{"num_attention_heads": 5, "bias": "none", "parallel_block": false, "optimizer": "muon_variant", "lr_mult_down": 2.0, "beta1": 0.9, "schedule": "wsd", "final_lr_fraction": 0.02, "train_tokens": 266200000}
MLP neurons of a small language model. Each row is named by its layer, matrix (down: output weights) and neuron, and shows model dimensions 32-159. Each number is 500 + 40 x the weight over its row's rms, rounded and kept within 0 to 999. Numbers have three digits each.
After each neuron's rows, "fires before" lists the tokens most often just after its 100 highest values on Wikipedia text that the model never trained on. A number after a token or word is its count.

L6.down327:527474586483524509443448427477495521556502564541506462490493548486569481551505474422453549475533532520498547441528489518461491507529516537481509475473545476529482490481551528554466446508535495567433476544444547463496484569493462533454575504541479553561413488522497439439559493533584495579530530455484499514501472539547475520430536552491552538478529504523526529452562472507401473458512
fires before: "|" 51, "-" 33, " |" 6

L3.down546:473541436511453548498467525532496497508513483429525523518501418564532525496476503511530506492474502510564495546545569450519499541458494546525505469483477530491421512463412584547501431507542507465497516464512561480533506508472498491502475430442489490571453470553543420513520450400433479448569550435488493566487600511511427509467517553561504516502488495476509585466435541501517486492511
fires before: "-" 66, "=" 4

L8.down502:540462506480498497560454580560461530528476526483466536496425542500540503422487558477577504406580530444494469514532561535522445502479462586522452517510551495408491576525482467444471483519534468482529500428496541478563434598544473478501572530515469485515533574476536506462549489457514476528524468548525560569560443522520539518497457476434465460495493511507496425471514508514509517495491
fires before: " " 50, " the" 4

L8.down148:468544457560517509520537450474481561505389471470511497507527512510610461564462532549427532528492564502418513510490492475482530505541549520509537494477520516447493490477548478532500457490476512565479482499442526504531473479512485460459427511473524529436516440519496456537484498526470484483458552557561483529549464432440475505483428513478534421551537440518526492437552517470478402529520
fires before: " " 74

L8.down331:444513541468448573527458496511500510537494508502504519474477418484445540436498483527541502446542512530470495510418451494532485562560545459523538488487470466460472535504506515574442483495547381549481527488464542570511528513468584472547482468490591525511549468537474509520538430517524466491500533507567510603526457469549490470558481542495452513440437500519558477537478522501528469479412
fires before: "|" 34, "9" 9, "2" 7, "'s" 6, "8" 5

L5.down531:482413571475491521422491460502471476471549459479509480471462512501502460498426488557432586505487552515519565490499550462449535468608499499511478511515536523503490437573535503560563515490505517433512537566454515504517474503551516518605459524511425588472453499521489506561504438465525493457502540588472457544498467480545506455448457546499487519507471452510488524475478511519497515500449
fires before: "-" 59, " " 6

L6.down220:446540547483450481419498553456464487440560530479527548466466493547550532447496533466456529487529528565484464485471493478504548482484482514457540458445485558497543575535510440557493529524418503393540432551447476512566527470539548478484536546511496482543524507488435561576481460483485483526535500490448497503493470467392521490454477443441457525587479478527546533527475472503484559546497
fires before: "9" 18, "7" 13, "8" 13, "1" 8, "4" 7, "3" 7

L4.down475:467445484478523521403475455467517554500479550576500572524542517504532505475545498476458470535579412542523461571531519559480549523590540490516466507494455475512390443537501566509529504539497447514539549477495500493533468493536522509443574438508464468525496516477526465552501493563481424487443496531477482412412506462531456481511483495477457510516493480481462518433509429452517506499508
fires before: " " 38, " (" 24

L6.down135:473503476542495507513488551544501455521507484583460465496505467545542502576494440510461457553469473487516552448542530533486515493562461495480505497525556515482518465479481508454452442487393509509526464524449577435571507505550478486471547531538459511472490428529567507456526451468526511564590504479541526538447526472469519535426486528561560452511520588500445470468527523461471482540546
fires before: "-" 81, ":" 6

L8.down145:517526525460531493485505438538537498494581556462499490488507520504567511432447454514462491514586500471464521530475427512481608473474488445520573460454473489426588542542560557429542486469535491528535513499399577509507488502474448498541472483441466523506492495489541484572542561494500506532476491496574471538480479474439490456478447489494481447539472441494464570486481574494462532431519
fires before: " " 76, " time" 4

L6.down386:487481551624465467467521447498462515488516479533531475575492549480500536491518542483508502509444562475525429511533500439513475473427541509440518475466535523507542469519581467470504457503561441491497524496459489489493537514529509469530478486426551575570446530512514495521555472411552473564544511421469461521489439512519449470469497495529495531486440579516497573537556479481427518496490
fires before: "|" 85, "|---|---|---|---|---|\n" 6

L3.down52:511435527445496518570568452491519503555579489457580516542572480482528436432438495455461502490487564524447550499450453487515551442493462461542542483545514534493457555535543497515470465503462452570467444442483459465444512459498526491531479499461549493500443469501486475485502531517510494489495492453448530448512578607536531556514509520501510525473462528546487523524530490515416523582457
fires before: " " 59, "1" 4

L4.down108:537441459407485499441468629498522496487448475490536541551459490502528454431453491527513583437493456478472469534570478499529452485492514460561552503510425555448485474503510506467531453532490552449462476473506565509462575504499475592457553513473522500527453504487487509471451543503503521505451496465488478518465504459485555482478547575470540527546554459477587575489520482436491468544486
fires before: " " 66, " |" 6

L8.down300:468535533534522524533465422498491420463442532521497492488498462438461486531465536474538553497473524453497409573453459518461498501423493433519512478480533459503522544554545485371489461557503529453523489472525453494461497414476503536467502610505534539476457503460448487519536526556487507476478490517481497456556476517553509461496541521554530554469595470521534439495489590584538557456521
fires before: " " 25, " |" 21, "6" 5, "A" 4, ":" 4

L6.down521:523504523418537542485459443495516548479541520462450465499481509609492544510494528443491500486473508495517504518536481504465580538481514495493508452540436490519424520531520472474510513450519439540482602479546541505575546432458590553425501530445526581500509505528462436461515547467498402486509537461465478534479455580556460471445504474512516523443473482519487514525517521504490494487458
fires before: " " 60, " |" 22

L3.down473:527516470524553473495459516445458498535381500508449523432527465558533432494545519529451453467506410477507460454474490407505513441552496508473485560518538495527504500387529506524496557613480514551469492501493514512530488452401476485515453531488450468482501525529545525484457580495487537510559460553485484418479532498536533495513531489539501563562491496466404522460510560506532531481557
fires before: " |" 39, ":" 25, " |\n" 7, " medal" 5, " zone" 4

L6.down279:488586481456503509494497501477522522554462525371486522507498486479468469425518495534399533584457503440471528509517473509488506472587504433539480526555519495471543524455492546499539483486461525510450480465581506534496472561527543489485509467559510434458487542471475540597426507541493428498441526506495431503492577463511568526535535434434487430512479463448479493436555516483495470450568
fires before: " " 54, " |" 8, "1" 6, "2" 6, "3" 4

L3.down560:515545545553494497515552500571551512483568502477529482496499524481443513555524481475465511558511459458475454460539491530449540533420510482483465468494441509470435490477481568436450583499538477508494456550441460517478550499529456459415531519474506463437452526478521461518561518539572550519531474507599443537487476514477442506499458526528513494509480545509475503559538500456558430513491
fires before: " " 45, " S" 4, " December" 4

L4.down366:492482484470463510482567529535491435536450509514515495496515495428495398536544509463496520503416521501487503527487453512562430602482524452473535504565499543551444462507504506487521511438439492447533508551522459438466518485506421508429541501537422494479499550538477495481528454527553504496462479536478492506511582555493469473519502534411520539560503525477436500605588518485459506484557
fires before: " " 56

L3.down378:471459503479484509557535481529468429534554469556528455526517459484488499444433446496466478518533575490493547458539495505480469511479525508448507508500519489489426530517479414478497490425524532545490579554473502530567502498542432579495538530502488495571476543457423437479447469502482526504526539587517600471473495478569537517515528463449524435506523473520522457450480527427497503444476
fires before: " " 45, ":" 13, " |" 6, " first" 4, " second" 4

L3.down395:507535561506493578444529454472406564467479462464450479523547404539423501600564537442511489496522486461507558486482549484530499552479534584492517516477516518529467538486477518526490512565494570419489525481507463492507490451480515503500486468425508450462549493428494480508442502451511550564497519570495492476483491512473600502484507531490546515516503536482514526476534534539492492565518
fires before: " " 30, ":" 10, " in" 6, " on" 4, " was" 4, " of" 4

L4.down585:557496507478483592516493446450601453597496479498455464442491517432497519493490538517505502516476450490559501507492476523636527503494488516476483605467464521456536446565455533583595583488470455431569509475537512512461481494534486492470499435486473488455390477516446557474512498487494500487474504431498443484504551510498503440512488480477572547508517535489474436582501514470453438573490
fires before: ":" 48, "\n" 9, " date" 7, " " 6

L4.down290:482526447416501514520430490598503468473456481536481502503430556543501455478425493472556556556516476479536496516541539534545471573495527519533517502566473494405458513540458547528401463543503451493549496499488495452525552504430474478505501570455532529516481495484490548533537500427514513530521564551540457466474477492561432451467552549545497510460454462459509506480456419520547555538552
fires before: " |" 31, "-" 8, "+" 6, " zone" 4, " by" 4

L8.down538:509479543569583588537463536470513452460501536464486548463484396463476547537539505470485482516492500496524550512523505500492477553466534511461469531475433510504378451518450526436550472483481492513524518540468547508560516493514596527521489554459510481470515501466493446447489529547476505449498588512490483485553424493501470419488513529480522546535532453477509489444554534399525535520537
fires before: " " 32, " December" 11, " Gold" 5, " M" 4, " B" 4

L8.down146:451499558446489467517453453484520521404551502534452520567497546454498512411478474555499506477538550502535435401558514507499493508503485436489489484542548525596503466470502525524518439442505459419495479561507590489567563501472504499514479472491473515494476549582490540430493549494483473472511561485504565470525535439547477498466518394519514450549508502503540449486497534544478496568451
fires before: "7" 16, "5" 12, "8" 11, "6" 10, "4" 9, "1" 9

L3.down287:535507441507530483470528487471538495511463481504487587477536476459483446459501511473482444525482513509538411587477474524550414455450508498581473480450557480573566399434498486523459524516573504515478567477510555520494509515536539511443475545494476466542430472491510562526518508474486526520461524540538538504502424442524480507494504466482496511468453464529528503477477383480542450443491
fires before: " " 32, " (" 27, "+" 4

L2.down639:485466512445529599564467484526431447548531480462524515452516530512460508548436516454539488518531484438536456481519483435523491475488454487594472541481503524488436454516483576567553495538469433536479460512494544476488487462461445396459562506540446459583500483450508476542527500548520507516510556460453487571515399485510541467435508486485490480494514506501512454472539447569478584449507
fires before: "-" 33, ":" 23, " /" 9, "|" 8

L6.down314:535538481502503423507513678446516464497448489499464457448499485533517476494507490493456481508481494525529455461506449509492560511527577474544561539524503526557494500467464575408524488425464493491520513503505438517377569531534484515460475503519471513556462533461569475517526542494520498534526426483511527394539534489467538558515510475502460468523480541513448540515519493530521507489510
fires before: "==" 24, "===" 12, "In" 10, "The" 6, "He" 4, "R" 4

L3.down626:490541505473454468496421579549469533490451498480480518473521507509485503580454518429504536556489491492517434494485544433525486531508492535411526524461454541525479557516466484475493554536535408519547545433500560512495515417451506464560597461519444494525517480478471471486456488558466525483492530495467505510478440487563516504473550495456530525469529529626580529530467583537419504484521
fires before: " by" 16, " Tour" 12, " to" 9, " as" 8, " a" 7

L8.down78:574480481514553534439448626446432511515506505490512516532468494489488472476490536444461457479462447505520488438505491458492510481535491471575537499533560495580465551503523461472517537489514472467440457505480467612383567510454528500468559500543502506525446550529569458479500532499600489476529527514529501477460540507489464557470527485461533518498503456438446578470490477498482514505505
fires before: "==" 24, "===" 10, "In" 8, "The" 8, "He" 4, "W" 4

L5.down256:439541470471488501490507431513490455465465468506550537532504520454478468562441468541516471466487566588425596442511498442530479522483546464426504489506566544509496462481561471424490494489513519564477520560577511512530453545575490505533504483517458483532501476523497536532496457430533496502525492565476526489533490509483476505562540512466469422469530481457516564552481526453475564455495
fires before: "1" 20, "2" 19, " the" 12

L8.down596:455455486550529478506470481478455443536496487435482476549447479472549562488492534520469508559530489540543456552531474445534489447478426490494507536564488556587476466416524468469457467498480489475504495557518551483573495587558487497433571490489517459473490451430521477496538525468474463562488488586466476484508561496499517539491457553538556481465556540528488488513470488464455465531548
fires before: "-" 36, ":" 18, "\n" 6

L4.down83:466542514523483446496461469501450539529534493524430495505600456523491482492498571546561567541489439502523485532427493477488531484539471531503492531534455468478437604533527475471509476596523491546451465507582512524524491490496510526523495499531420525522504471504549412510431436537529567496499531507536625451449521471433524486512451416473464499521484498478452466459444542495528568483558
fires before: " by" 18, ":" 18, " a" 16, " an" 5

L4.down513:473585541511411493510519553533537577490511520514537482463522560508508514467556478487499407516440558598466497434514512576539531449538549486561559489518496518462538492500460469491533515534526482529460465564555468428575470491417500568525560453449457483530482487535518461496534461424595499591454418446441511485498463519471535495490463523497425450520491510441507527496506527475507453514423
fires before: " the" 32, " |" 16, ":" 8

L4.down480:508522425466489559474474573511490482507514504542527545452446517496517505445531535472479457484459448481508559441484517489542506509461531476438519524457452488558471497471509518442548520545470473516561488517555437398537398442509483479490513525494513472551472514529594416518496549545494373467543508496551472565475481527531499595479566504500485494507499515518526496492488523519520555531446
fires before: "-" 55, " " 5

L3.down22:534489482531513450511507466483504426538548524553505551477483487510507511420534476458508518458506547496546490542515431468538565490466540480498516454450495512462462591515461519475542512498534450442515478574442469534521542549501536460489408429527476500487529526535538405536479500566526535576510496510504484473427503467519451417521455455512568389527502473500486509459489462531510486549534
fires before: "=" 29, "-" 17, "Population" 4

L6.down284:534497483525549465521536412493513527480548464609538552487483519539522480487430544498469478535481471491508405507486512504470519572466571541489524535457489436534544466521558484508483499468451428459477562515530575400570557576512424477446541519490470545449500518540498459484559502506455425531525471448512529464462472472529485529469487490518489555506491522499495588482477559505494490474492
fires before: "=" 37, "-" 10, "Career" 7, "C" 4, "Population" 4

L3.down130:466482586618498413440527426462527469492449488523562500430496429496437475546512572548541490524447528493451463533487541480506551561449454496459513559503473511521468476501507583538475489477551468549436531438543500549459511417583468511485575450501535466494446572464500467471491500439510495507553527475469467507507455492486532474487537533556541517480459575467505502505548490521501509476491
fires before: "|" 55, ":" 10, "|---|---|---|\n" 6, "|---|---|---|---" 6, "|---|---|---|---|---|---|\n" 4

L4.down583:497514475510497490491480487516488496476461548494499477424492381511518545492517535496585591548454495460484543543485511479480515544524489497469487494534445513517487544500515497540469560507458466470545500545531481555499542468575481479480524473536544523473466432551440600392547579489527543460459443479452513439573529462516550422488472512558483528519483493498548468590453460502539446519507
fires before: ":" 27, " by" 10, "\n" 9, " |" 7, " time" 4

L8.down617:484497512513492527572412524554485539519499478413486471495453515591577519456478490470546524459519518450524523457443491434485540484470452464475523452541508433543533473533510503494504562494480610519451448510477539541393502509534497537550475568554487505531436475541470477462474456571501515492428464455489438521494563461459504476484486467480490513486508521444518511529512463504505445487507
fires before: "0" 19, "1" 13, "2" 13, "7" 6, "4" 5, "3" 4

L4.down23:520452490505580521515468553451510543548546444537510459496496409569507506526530417467469500472560495462492581434508479462477457501543544520484529480582485483482478425530445532483575527501524531462550430478451471509528494512468514578455494475454518493581515527495481549468479517518470584568518497498520444436520502509463506408537498553505493507545573435475487545512530515450541523477519
fires before: "1" 22, "0" 14, "2" 12, "5" 9, " |" 9, " |\n" 7

L6.down594:522474534497577458452560434510472502461576452596560539448482492456519481507457456440524469428471502504510459433529506482545500501514586477482528458559520522449540419506545535491532510465521436525563506522493474555470483456505528489486526499454524523470486522452557505522512582473537467464489602478506501538473544515553480455462471443518469494499464541491478586451548487500470525482490
fires before: "|" 48, "|---|---|---|---|---|\n" 10, ":" 7, "|---|---|---|---|\n" 6, "|---|---|---|\n" 6

L2.down329:552514532508517479523494522558404508468532428466464503555516447531495511494482466497532490549459486472583521546445458554532515477489498481551497442470532447517491506425553505432592472492482510440538524485529478492519573462497509548439594424576565514485474445539446544469480462493532537514524553446523480497532473475585521471450452500411416490469521582469462479508489471527464425522453
fires before: " " 23, " by" 8, " date" 7, ":" 5, "ished" 4, " to" 4

L6.down291:466514570481605469502496504495475465479531544508584472489548513538545533513440589529471504508504572518512509456502579443519444515513496440501537456484527532500498456445431423451494497523479476516463549416487465546564490623453428462504411483474520566504484452473541522514531530435543472487534438521497483545468488485421520501458522523457568485500516434589498423480509508498523496523525
fires before: " was" 25, " is" 23, " has" 5, " to" 5

L4.down281:571469494548498492544503495502554480437532542515460539562531469487535519485446520466537505486546525486509447479497497548481512569597457461482485552479381435512498429490489523452496517524527505493527531487464505463456585505558493504463534528574515471548455558562513439508493466521495511514496505470508517419539530467607436483503479413480445479472530404475465494529512480571516487526445
fires before: ":" 21, " by" 14, "=" 13, " date" 5, " –" 4

L3.down10:477447547450479487405511458511459504458531561513506481521486498424522606576567514543431515583530555481478478475546439544481528528545527561447528521509505498543452477541527493460456557561448482523481431527474485510516521552482544462464445541522498539446508470539515463479553497491398462500516459453460515551538497439523529496496439482564500516566463527508522519481527506454578470478476
fires before: " |" 34, " –" 10, " " 7, ")" 6

L5.down25:506486523432464549536433474564531489451504445546488527482525521600547470501564464456566518471553439497519502540509450519533563475495488486493537523474477541531500558454523472459411538473471503420505483513427516470521501470511532578563531535492505486493420538390508448511450417517494461495521455475569465576555491491476505450458506536563522474485520497507418583450522488533529541535467
fires before: " " 29, " the" 13, "-" 7, " a" 5, " Fem" 4

L4.down338:554529572478490506502537535501493462484452473459449470437454455518470539511549520496526471478547551576519470505508491531479402492449510465546497495517452503581441530479591548496494502509468481457487533485478536498533459569495516529429457459527560476432520509454483498547508595425485507488503524530524552514499541507490526498455522536547459480345586531545466456530480495510577488529458
fires before: "0" 19, " |" 18, ":" 16, "9" 5

L3.down4:558512509523547401539547375513500551544588460512456540532455485480534532469544496520494449452538467473507495506492556458510473486531509477522496550505427537513478515540510518537513472498473498493543493483498503467578489549498470491556454550545483457505470499479584550512498514515481549519515448483568366571437524508541491537514441521522482523519483477444432458512474413541536477493477
fires before: ":" 24, " |" 23, " of" 10, "," 6, " zone" 4

L2.down482:482535543484549578471588496484521509516531525484616499591533445482526510494455554537502478517450585504497453563491495451494459512529589475483529480482478567461431464514456513484526564452482512514510480482484482467455496545489485511435485546516509476446484493558453467534502439543551551477401518468493445488522530505425507479519494450582482538472473558453493468513498580512538545475522
fires before: " " 50, " %" 6, " Democratic" 5

L6.down168:555492488472507508459503476439544520519464461476517469502465441497505503518504471546445522567483440415462465499487518498529466571522521508468561463599554521468517497496489500500507484595511511523479506503477427487432493470519526540575525511431495527458481592495557459392541543506440497475501467544483462602473501462497552488558495496517509482529535526425548469468470531573502394513557
fires before: "1" 23, "2" 16, "5" 9, "4" 8

L8.down55:446496506470516518517524437551466521490502525520507507513523522443539548485502531432500564473500478478542520394558523450437488571437511491419534473398541485469482465526442451562575475518511459514444544604512548554587535488529535490494581517512497481560572535513445464504492560495484516502451569490517493502446395554524475464426507540508513463455524495532436511525540437495466527466453
fires before: "|" 70, " " 4

L2.down202:505520546543521535472446493471510526519555469503513459439449516448495452548548465473444511511497468446528486486473499502500508555473535459396530522554494588559480439444476517494486501519537461427544484580511415499504537556514516521433475539495483502493541500523505496531483562574479602424533523458526463492483467579552453529451509505453572478501475540534512524526548472505488499522478
fires before: " " 58

L6.down485:456509559464522582511443500512461424422503514526434530493589469503473570511557494469525497428467493566508462507541471523521509528441501492491492426497513532492523408540466515446539490528456507565515467555485553542537546517516515507500535565466513530561456534402443478467407425583514502500456520535568588484572459495500479514463517493450522563485528505464469551484528498461535529489509
fires before: "-" 65, "|" 13, " " 10

L8.down305:569471530559486542514435621487455524547496571447447521523457418422549517526486493517495500506492489513403510537496463512517529567524464509535484509462481458513500503464527489474534561477480486529481506442505458507535505440529494524433510493482539475568580513508467512481479499488529509525494499533533456472497464422558478494517496455527431495525581521489466461443507518464565418622526
fires before: " |" 43, ":" 10, " " 9, " –" 4

L5.down580:494534459539508385518542486429542493466419470487540506423547482477549521517541481493525519497524523499476537445441447518521520527491564500444487520439467485521443495440521535481519459519558532528483581512445545474524557478466456464501460480508513427458511522478521518438489539560515607479530537473543511433494527407525464505563460521526478514591490514485566571543564568510526512478502
fires before: ":" 54, " |" 12, " date" 7, " –" 4

L2.down276:500535556541484468439476420494575449505474510510471552444477528508503528476530558509538504468538582533502458543458508532554546495563588464512426467483519508517434518529501489480430481536552525492450497539474506498570461563491470499479540546477518464479474482455496562478490480481459535428503482499506403568581529494519497496477456406498578468455492498457513529519493472557531529567485
fires before: " " 33, " |" 23, " the" 4

L8.down457:511570518485500565523614519489486487489527510474526507448610532504530519508441503480474524487500552410478550514529515532470487514453528524522470512457491557486514530539488476514499485486385432436496469456465522532442581515459452474529510476507518520530540408493462480528447493548533488448592573500374543517459488504507485508532503541510446554543494442480523518431457480464478548466474
fires before: "0" 24, "1" 16, "5" 16, "3" 12, "2" 9, "4" 8

L4.down575:538552492476487490457373524441492517498517481521491563522473518476558467459424477561561518446497526543528444544483584515426472530498463508503558480528542520479428555416480517541515447495436534557493505469471517511585479544466446544524462516486454481484484519578497554452527543467577391502432521499512530496479496496538509405506434554444455551438491491536520524524553448480521542510487
fires before: " |" 30, ":" 11, " |\n" 7, " medal" 7

L4.down258:479456392532483395519417503439541485482565456504453501507537461540498459524533497502524483467527480542540518532513535482463527466491461443490452532470440440553505547451499538503505518482501541522503524485483520526498565553503528542396437512553502520455499561489503429590584521539534463480504451467494571526523525448572414398544510491513490488545563513486503549504498509531503500555465
fires before: "=" 51, "Career" 9, "Population" 4

L3.down210:489479459486526450540417470563545487491499496492542425507451445515494530415471554521500470522501512472517481440495500563525517490524478484499488517403530459482392430447474431501497451484572539469468503434492469513515524589516596534461511440499503506528500470541552526438490529439492549466497414521525498542476591460585484451515547454568487495466547433498554527433514457501563502594502
fires before: " |" 36, " " 35, "2" 7, "|" 5

L4.down476:538474527518453511518567508534472527541536555515499540552447522459457467456517433470454532523478470508493508478530511552465542489479506486469486482518553536516510499499515476507478582567498494553417510459460502507496501474463517514491531471531470448409590473457519501459440550495492462482523447461509493540457524445530526443491505546494446503680546554479516479483548543406486502505534
fires before: ":" 22, " by" 16, " date" 7, " a" 7, "\n" 6, " time" 6

L4.down468:536526486484468541481523547562548487456524477546503510510563561469503504460485528464497523464474490504430528434550479515530439556503470435540496553438548505508456534533422484537453449432449499554459472489494454445463521555535446556471449408518502528584502503495532506531479435547552555491578523557565527511546416522432513524434432471494520481548453470483483469501452548522491479505502
fires before: " |" 34, " (" 10, " Released" 7, " and" 5

L5.down493:501552556520506529474437539457547429577492528415498527533460470527484499512524503508519465541446501570460546457450533518490474536489539445528537441562533507514528495490490480503456543533489542554452548464569497517472507457392507508468488441511476536579557440487506532491467521409536477555484518565518535473506574466551524533532474418475484572493467502482467445494517533436477534443549
fires before: " |" 30, "0" 13, "ook" 7, ")\n" 4, "." 4

L8.down462:525566558533479518464491594514499521589484462479464473575436552525536442428535546455551503503502517525544466462498502492493460455536493550498503417523461499616518533495466512472501499545451582509514506499490591409559481447485506497436481490487481446513454510497480509484501516504514572513488404592438499484470453478527461530438502465484466594520518533507509454525482517511468529518513
fires before: "," 33, " in" 12, "." 5, " from" 4, " as" 4, " the" 4

L4.down34:487395474508542463471538507458547472480467538539449448455424482541532479509590498501525516464492507446531465493503535503532530559572531508512480454546436516551478620557450485538435561482564539496538467494505382501554528497546548484525427516449499531494449473521488465436496541480494530515561440514519474549440505467501468456509501477509515524522592485442447526472509525481503482527537
fires before: " " 32, " |" 27, " in" 4

L2.down151:522545433448569493509546548537554450540496480583427480477530518493460601409485511476560589486508519513483558516532493489471524551537545467450566540549421551467468495500502476458482552526546463434498516489509517520510581546509524453530517451472473563466539539540494512548468460512460500466477472471500494427502554514514449471521442462536528498420505522429587565470528488545494470483425
fires before: "-" 77, "s" 7

L6.down63:521527476576515509463478495549523528481521544512549494460483537492461471596519566468409479434487452496574535491440437573496503481516542459518462438498447557449438472516518510449490492522479483527434548543531507588506449486493593495547559505589445503488512493569482482574512495515478538532475502503462440451533422454461488539451473464524455474534512539453484461499499482449494464512487
fires before: "0" 22, "1" 19, "2" 13, "6" 4